config = dict(
    n_layer=16,
    d_model=512,
    d_mlp=2048,
    vocab_size=14254,
    norm='layernorm',
    qk_norm=True,
    attn_scale=0.191,
    init_std_up=0.0223,
    decay_fraction=0.395,
    decay_shape='linear',
    batch_tokens=262144,
)
MLP neurons of a small language model. Each row is named by its layer, matrix (up: input weights) and neuron, and shows model dimensions 405-500. Each number is 500 + 50 x the weight over its row's rms, rounded and kept within 0 to 999. Numbers have three digits each.
A block is one neuron, or neurons of one layer that tend to fire together. After each block is what it responds to, as a language model described it from the Wikipedia text at the highest values.

L7.up485:481508495417469531451442491487496542564471540481488531434417453478501520591471470506486468487529447528452412473492452495578496466389523544524590530516594500543471475476517484589519502515506502490455500533455468558479490531599515467567526458550564587560466477571405488409446523544574473409
L7.up536:558580454494404557619451502529432471490447566527452482454443461545503542535494462485497408549504482378538486431538536544582512474569531504519492471531537492482563408565538506436447483467546524522515539480515573462471512485619576531432545482524512390579507551471420546554438497486462588537
L7.up582:569442513524519491514488456561499483536543480510463572531442506560518389554539549495540607492415471546407430538495495494538557460474520427454458558437504548441489468527560570535590516533526507388467516407492516606478502587568525417492378469491597503490514559381574494482519546538485596451
L7.up589:570482510474515531488434446446516520511467608446540612536561369472453554521502497539373554543593565512496519530415537485478552458487531361446524518503490441485544467438652549477566528573476503465510544511571496412496548503483555462516558544480441641431465508475489513497526534460511556556
L7.up650:513395558466426512509495539644450508423578567558531445540458504542509470544481483499490391524571442474474536501490493536564423472552608437449587540480588441608480479460448507563446534527544463610406509445482487533425594569563436508546510559535515527545492550475488477561465468519559413547
L7.up920:424495476531450470567502449580444439518510506433467511471450428502504426449593411509428445422532503484477447446575577520598430496589464528483482539497533456456642556490545421381519450602521473513519538498481533539438460495517652421474453446572530437621409451466515478524474488474487477471
L7.up1062:544542521492494552459444499533522438585507494509523466569583472474511452521430529513466540396433565412522513593649587429598453504403537497526503525538460532500452597544459638482488494507581492534561561490509419560490420515496510471529484482475426475522485462478497519410474544568532455517
L7.up1972:552424537402407577482327470452458489541447514447509512464446555547454453526467493470485474464597520451531517509578560559560492467590539458506610470379553482540500475527484507451456512470486517472495504591472547544490430518473462468481463427602459617594480472554529485498469511427514464532
Table score-difference digits

L4.up1968:560501358401504604482526510440519544580468550599499483517416481435466466573463441465503416508455578407441526439469465520489531560550545481439540458585531537500612407531557409618598489407498475538510513478455429489471478378449428499526509536559484545531457535445504458482476487467573475500
Token after a number

L7.up366:378504550444533452503585605537541483409542496517512405480584492426500528573476534476428502536476487548436447430518449469504412506558428399511520473424435556499481512445519524466495488588528562502451415580447484469512450502600569453541505428502466550473471516410551444495527524477625425493
L7.up617:455469554538458522496521518550433541548413536461567533487380508446474511528515513509464468486530509528499558552503491518542540514534469438510569594458525511484462523558493536525562445600588593494478480549562425613528411494515449572590506459550437505590459507464519534457428503523567456510
L7.up769:572547539529416487578532507485542555472447606468480477582588483440460505467493538628462508455453497520460517557522516473450547432509466608491574513448463525533454476472532511455455425441475565412525529471449489536496518531543480469485477433545605428495511530551461433498445488490392521497
L7.up930:468430634410350528515432477485467513472532539622547411603539513436586458554400573437445514503512424500544511601488530476572573611482466570564384554456471601492559577460540558592470582497513551513483528533453508447527505528473581537570487431562434463482551475505464576488454481476480419502
L7.up1232:518464491381448503417500547502515596442445536417482501509476511461490479495453452402502512456512442462463484519559476482581645546511512552498519525515512560476479526439475630505559466562523507471508523485517423529544409512518479468491529499468473556502416558519428467414479497523526434410
L7.up1602:498511567486542482497499489589491466468455497420486460501630481603603525531468567573462449524533501431433571444447473539521443491464541482527486485475483498484542501394520587540526465615453487468465507473456457552466495527560406533470516538582516528526623459481518564490477590515463604496
L7.up1659:503568537468462474565420525482410575475448502465543525534459531490490524457502504476518535433533460507485502525514478528483562588471474486557525514507589492559497439428505482571475451490535449453607505512437502543473477464567417490518586445392521516485457479457468515465462465465550471442
L7.up1718:469388562423450579477514569453542401447392477588471425512524511530446451511551596470591488406487448493510501536483475558389519476558460464564539415475519550481458429463405564528517442515498565491476495541523493459477621511594509530451520416489458495507462602534530436561519492524528458508
Token after an initial capital

L4.up769:490562538441408364434460485529515482468408490376480446514494512532553508499521494543550452519457494511453478480452529529493497395496534370537505554516485508575507458521503530473481471608505506461578599529488402519479572440550468559443463416622462556489461559519516467476422522582511495464
Initials and early word pieces

L7.up86:561496535499499466511498505585554457404522495455457476522530659490522587477546387468520423594493478506446446552479473477558429533527478565544487561498513462515556477507420481498500465538522461530583423499540465511503494558522540456496567455501500450575455429569512469489460507527593482377
L7.up107:490486440461537435483551441506487509523500554417488434556546544483528566502565421514509406543549537435457515511482525509442580492534526484467521518571484441545501518523456572484418574535476451457476457455544574465393521500536530554574417474484481468484446573417457539482416558437560413450
L7.up278:597516554517450517473514456395512446472491508519512453494488573542494488503488508557475394621490519497469522492500532447502419485460425570478509525535440491486547547502466480560531533435378544573506487531462475462500471544569543547543474516539463484505384587551529541472440525546543423483
L7.up543:490550514601551536520489469543508446555458472494480538519488514423407473510564442593487479488508558503540422446592466445470539413488474525525462536456506484548514590475480502500551496407548591527460480479474498407486483471493459407483539479432561546553472504457504564460376456566481556496
L7.up657:563461589465501483448468549418403573439445552508513547466566544495450559559550425584461470512567486488469507533467589473510480595570428563494555453493452404561519464538485526484515422536500508571571445585482544397523485461412483509531497422395447519493467484444530573522512493480521449429
L7.up658:496451410468560528535525493420494494528553509552463569519491519466558494470511449548537567490447481472476575543490509457598412607448498586640493539545531488460448457461591344526460471534581579592461493473483531486486485467524549471621473536487555444498528528534470509472508575457539479565
L7.up956:501434539486401467521546508456535464481435552542460574389442499553507524495480430485463469545616589564576530519530487567469519434462597528514445510499513472491506585600505540572575371458519466480584451450535503497493413512595543496515540529558453522472494482497401556595458488481546477495
L7.up1458:449427544545456493446565466449564507519537504552528504447568422528490475509463472471496464535523516566449554548494528446509486480504596424568520468507475507529471504526440497542488564529495490533611554493484447507439502478548497512467457506487492487499479576449532479461522498499448389441
Table cell position tracker

L4.up1322:521429549515520479518566438587452496470479504565453528474496532397491540522516411559538446433559493495546506492483453475492573581415489443488457450556489534481558477522495515557527400453458525561565456602519497479279443438510512452510554429456640554460518444513473472542534543416557469535
Table statistic digits